Weights of a small GPT-style language model, trained from scratch on English Wikipedia: 16 layers.
MLP neurons of a small language model. Each row is named by its layer, matrix (gate and up: input weights; down: output weights) and neuron, and shows model dimensions 16-143. Each number is 500 + 50 x the weight over its row's rms, rounded and kept within 0 to 999. Numbers have three digits each. A neuron's up and down rows have the sign that makes its largest values positive.
Before each neuron's rows, "fires in" lists the words (lower case) most often at its 100 highest values on Wikipedia text that the model never trained on; "fires on" lists the tokens most often at its 100 highest values on Wikipedia text that the model never trained on.

fires in: "the", "of", "other", "his"
fires on: " the", " of", " other", " his"
L10.gate241:553521554479560494539463543523450481425429382506554515518495579425496527541468410517485608514450502526504533479472531563488556489571449452423432513424536458444547424434474479523554571498454587470521528546505427498607519489546494428480517472527529486497576562548537527383587478473524473536522482473530542514508531509510488485493485487441572615430488449464391501396494515453424452435527
L10.up241:440491522542546454472493439578528546515475443399514580433437496475471549507446442498647537504547550473439503471501581457424568474448477530440562521431476482433556519438443538494584510443501515456476443503591470557475476508511487473449580472448560466489526512496510487489590446504522399520430448416452484516488405551451487556481501510447546485439430425446566504410577528428554443447457
L10.down241:411471571496469480547601459465517478508550573470529493410459525527491496535552415607445483440596430425508489466534585519477576519530458532458483492378580508466564565462476529580489499455441636545495529444546503552547439542474464407547457482514544549473586515552518433532503455405560502477554492442495564468526514507496538528533454497472524445380559434523481511544516442551493433518544

fires in: "season", "year", "days", "month", "seasons", "week"
fires on: " season", " year", " days", " leg", " month", " seasons"
L2.gate312:461469514516631529449571575562541505610558558440478470573522567427470544449413454479454531549493599480416504459505474465391526471443487504493621538557498486540506483496633472438579511494510513452552524503508499480459545502579490528550473486492456505548456567454452477533421464593446477527483476522525555364517552509490520496482479507548559530438507467393570459495527531420460484504531
L2.up312:439493479501584500504517588556511538551589489430459478551528487491531527435402476454481457571476526532396449527413455439428479489466509524461624540510502501501490465515600497395565492428494496477494486534500456431455552473535493543542524462512518540502438524377444385523406485506521481545547557499525529402540550493503515542456483509506535561440499424435526507491567497425499457514541
L2.down312:493501514497616523436536540577479510580445485437469518561515512455520534467447485427467526509452593529482439477520462383475483452448515493558509508519560459556454547540506479404583514498512533478539511473542555407512629536480491570512518494472539518584403595453440508468443513495535469511511499497547574407451620563501510578528470592467601519471493477450556482544544481432542489467491

fires in: "his", "the", "s", "their"
fires on: " his", " the", "s", " their", "ut"
L8.gate156:566521536508547483546442496540544563525527533520492514433531451569451566469509408505537586518573498511468577419580429414522518453467436463554485457454500453441468575538467506511501536585471528599518450508562547503469552526487416634485513478488468401470561458464520555525471424543526626531408384538458535559457409510562539441475434429519517489571517530523503466586525530571511533417462
L8.up156:456495480603507461407518468541404520506470458454543524434491545444468447567552517459490477476608552515518517503470460597492485456453468512468516501380448427455490460545525461465585592557470413502511465461543494517460456453415471427518493478590583507565580451511505526484458547587530445568358484449456560539500481430495450548611498570546470533377390482495408480549506496443561518529569
L8.down156:502447446502557544503486554434401538511443497446513464458518553510495496454442499511418466461552487529538493536493470412536600517510545478407544418564451425525511560432513395500535593487403471485474479423535451477594498559461553528506496378499583463420510476502472511482615500537415436471551562455569392404526568506474453532623543460523491485415490516507493543443457532467516479521521

fires in: "of", "many", "other", "several", "two", "0"
fires on: " of", " other", " many", " Many", "0"
L11.gate427:400456520638458480508410497573427556513463427531457513488537570454425418505473493504589324541549520505470550498432441443510460481386489483389529462453539535597542498493559379442545559504512536522475512484498468423520521481471461488438493553431456466506520440503534512461449513523550491519478421512475475524600495493483513474487546503375483575411512461518495555423444467478491503485570
L11.up427:507490465530440444596518495516468607491411378530505488440476573464435532530499506582509451550556587498473591436427493531501400486532486578424514451497597547524508522422612469571488578549467553455470490503506479439519425538437354480484404510451436489469487445565542509546504433475522434518488521529507393501456584504473445478591478504428493521437487470548445541457497475514441477435613
L11.down427:457475523478500456481554476484563439572562507455496503497549531594456503621505539487457610501450464467572533481444470492469556616461530537468552460473492586472498588518485513589454514470486456547498526448586495532521442466471568487509588494539500606536504516452570557526495519524604422476542521496537488486472485501534450572481549510520603464300477577533479418590518501541577527570550

fires in: "november", "april", "september", "december", "january"
fires on: " November", " April", " September", " December", " January"
L13.gate313:580532480514537463546560588562430500563445485519439459606544523563534490549481481450509481486603570480441462568497598518541475405510467463499584491464449507433462468458533587460476618526462504485480466433489525416531535488545506554448494589582617583565476483483451597446439535520468524562599510494449461461573439451496558525414495493482511546566443534483610531471380495528491542485485
L13.up313:533522488481502475421490544585515491591475540443441434530575453505578525473532504499568448465468495401439428505404551507461460376427564541479521529478355413521492519518510466471545573454459449544440470502524483550533535499470581520482483559526575556497545472572483522506526484461516520536539517490550487555528457587459426559473579560454552498550508495578449456475548519593440485406630
L13.down313:523514507546523447514535475456489447521513560494580475496504463590542500505487452439539512523552556487483496533547571572505477494535447405474554527405482461532528513510486506430535494532433524504495474548474582477490580486470474585479528511515520500526559530574526424413575537503408471458590570551438485500442541564494481510521541566547534467340510466584508466482577521521406546530580

fires in: "and", "but"
fires on: " and", " but"
L5.gate43:430472512499505470442514507637554514553554556578543433545407532541483493575482529425486387539472518493539522491540502494550604558479507471479460590442467507489462460466492489489438392417386505538582491486467541487487444522513535487559469548527469502560569409445525459455546478426451645586511449533406560543567516497612457504557507495460526555519511479545454516410565538425542493450513
L5.up43:449519425388527488534507487506542454532505446483487406462551498572508487558418468568602410521537507511523536456448654441444550471509491444524560449605516469550474559439508439490510484479507611547494485469540573577503467454422401556448523574573488499471548467509445536458438553573555475491432441547430419495458464591542625506497498505478584464451432573513493481541489520443520492621531
L5.down43:485527547487447531472461514507563459552453568450581497521391577571421529558514505430557449521464580482532488485493596486483505580509504542503543604476557467486547467446505584445418518513471578510496484453478550561523458490555431427465494523459378545534530521493541474548521411485539514475538431532472522509497484567556502588470564445497462394441418610489430452571473466468480514475455

fires in: "while", "and", "up", "support", "volunteer"
fires on: " while", "unte", " and", " way", " up", " support"
L8.gate159:483475539492555406561493451516576541442543527526505435513511417458461498507483566433573493533515541581518484520425526442496496444528498427462570586547551531506555464464483500473379477504568506478561477412563546513439425534482567514532425431537417448459546527465525479542444605483488535481535425510539506563472577480557503439522427501497504522509466438493449598504514494492556432589432
L8.up159:479364577497536492641514480521431432511538460482474494492484577539435531438427503614527388494485548526450470506475581431553510450482434424570522477512522571431492468431497526482516536453572517478544441525461584532481520471455539529425526465518596488464550496554527585555490494525543596564500507499398500478535499494471486500462418511465357565466528467482575425571495562427515476508486
L8.down159:447500501499460449560570410480514495412496466538533434495447431522436468534549506536504486426569435535440397464500523462507538494512361528416539552454497439460509502467527461548455537544650505584483549547516545432572550499385463540521513616576549500442523455405546477501549456500515498514478471479486506381523528526483518517469448441460531446442501574489404413534543560444495505500571

fires in: "by", "of", "through", "from", "between", "in"
fires on: " by", " of", " through", " from", " between", " in"
L5.gate228:503456485533443481418467463485569611516535543522518471516460557571488456523510469506527497500561507563517524475563555409523487429474516396476633533462511482577472584568525537495489588470582477513497528491583452412458590490580592488504450537547489511505465475501440542586516552525465525483522463544497455614569566559438403505521543515435520457508446537419499508562460490518498406498589
L5.up228:458526506442554527575515561446535460552542548446503573484472533464525553540604533571512523422475447545596432476442475528499463493522482477466559520463464560463511502454521498409460508447533550551559585499585496500486543471470467513434490415482466437549512478496469507461568503507449454523570620525494561432574453522540503561528497448460510490582486523469571534462395505529438528479442
L5.down228:392475539545442508513487485466536530412537392518424478514466482538437462524401473524539488460474506534434453492470484564568482495562546510559517506546425427590534488451397528482522429543445540473490547493543498492496438471579525460574405537512473502500528501497528507548554488544544523467429579518462472526523435443515439533452474513553463507308597527541481473566514576484464582442483

fires in: "the", "other", "such", "s"
fires on: " the", " other", " such", "s"
L10.gate125:554430546517499476550498504530507547504537504526530517523458497410516522511433486546493533640534502508499585473538498512569529421476525480454587481497481489466491528445478499496424564550473562425534556438501496472441470533397526443516446499513509481465458440474401484566466516460461508542498453469501463455505512506487477503461484467505460475446603461469565460413433432596514419601453
L10.up125:455485581593487502517499542491565569463438463510459518497475570463521512506480580493499524589490461546608582435511378482532396456484515610473507545470438521412465563538456449399465633465479528450501602493399420456465538463462475430507515529558606488490482522478489570607481537463472497481522435518516483597494514482457536418449537510452537496464502485441560522410485452480509520475503
L10.down125:564586437462487462495559503534530563559475532478447493442525468505482484454472467556613595545442503493522492615447433520493516539531580482527510430483478532514528490576548477445571487664472520465416486453642509548542532536533504457564436477424524528432518391457534554567426485506509449571530525452510475455427471508502518544506563514493427505298497523498500468538436537496500404525517

fires in: "which", "it", "that"
fires on: " which", " It", " that", " it"
L5.gate396:524546590555450441469539537532545427585528546590542492478463526529508430484435526475488530360448473535485517550549481469457506595463444447421435558464417537476486490495562469476584548488504557455446502429522527475560410466482479523573522478465436550556565420459444407501438520519405532508505476489471434537455436577524563527496565481501516489498472512606569422444485498507458472492466
L5.up396:476608407567426593509430454509447466463529542603549668478481524565507500461536462546506384429506486500462424583558420484467491519543459530421454465445471526435515453475495407461497484374516441462461526507536407459475449414433494521519602586449512598503486510557476501489549512530434514470547464482515431548486463501477548509593581480429514546483510461468534482464466442451450453428481
L5.down396:499523453536495574548499551561523431506586471554524465436465582556474530474458544523474416418522541498468458602575536507534559624498448514459512431530528495413436480538468506569521453491421513521503569499431472532520448521516483519527578537388465554594525451490523457543512464530438525437565418500532488540440464558501554554558486596533573567716501521546475528479487532442503481483445

fires in: "of", "several", "few", "many", "most"
fires on: " of", " several", " few", " many", "ight"
L8.gate139:432518440515527440481382583531530512468458447401565474539526522469520482448450573531533514446520472510504543492483506451462446584511445583482448450461543511494505540444514530608420524473469509531465437473546481495519375459516459513557585461543466518594521519513443516461501545477485506405519502519589472459516461350559582514471471542466535541477500531575438536421510472575389599425534
L8.up139:504462492626526506493524491507485551541454450429419533489573566452508524525621489525586473563504423517600478498518531501529548496455530547464476463602521482539580510434615555529497583474426563481500525514449474451574504500471452585520490506498543444479569614483455487558533458535484532537604616495558451433506498537518557480545538596516586504495494493568426486472576442558380489388614
L8.down139:467462480532534472506443490501489475442525474432495481524539545493515538553488560497547532528498513471537523550415541418481537542448470504437540438505563463560682532428601493538504514520537538489525512462504586416565454471497408523450412455525421505588580510465497502502634489555557459543419499511570432442535463400488454526413439486415518568456488600463459460498501534556458535489475

fires in: "to", "from"
fires on: " to", " from"
L11.gate273:548569495484562490513561450531484479588436570463529469483567557470434503404436459559511388549504532478538495479516497469493452446493459560426634476542577528517495437556440459610529491567417484504528462532502582446526565553463530545427531524470461542561398505585472516557539482505526559467583445507515530554484537530423491500417489549511457523545494462439451490537407428542535382482492
L11.up273:568545513442518510577540591446404517619479564566492555533499554460425582498569466547534387509502503455451522452530485459562448499435515411602467453551534507481498464495454493562461538544396550574569541462546577443495554506454555496550483452510492436524410477431532486527460484556503516502469508494542488414498466448470515480417463528469398398562522514534518390554482567568497383466475
L11.down273:436533476511508514467437507487443450441558492475486498413477522570539476525507456467419570454514466542564486506542486530526588573557466508517492488470381454390525497510495547488456463462563500503465515451479440572464430424522534498529449479534490517444525404470512513466498436511520589618476558496511530487483404478473521457426497544581510548322505550600499539428514444481595587516528

fires in: "of", "in"
fires on: " of", "unt", "em", " in"
L4.gate121:368466466455615572484522497464523487511505450494494465607465539509567579470509491513600447439469479417449538455520459473501511494434479586391510485555423535475479371475500451551544492556520488486632577465454479476435537533434444475498572526555483495676438497543527543528416530468543452535530416470491546563526540478544560493553425431509501557523455517528479486467566462517459511477484
L4.up121:508526517488480439494550418485573433455455565466499477465586682421374538519474478402466465452391461605486472557531511432453510507528510503469467491504414500464547510541454588515525505429485481460515541564459557441475506513477495432497504473554512579506522576545469580521427506486468467507508542400526471466494479522586527401493484563534572486387538434540452483473480414500431566399401
L4.down121:531448455576561472450456541501476475471452499547527461533523557471563491569484510547488501478530460459539489547437512470482508487507534539472528488560523545357539494573499472587502553530442447484540579432477536547522506509532502517442507507605431473622538488521484570566569526517528472394469410458514508635599501560556577473528495437501516563500526577500466527470552460456487595587552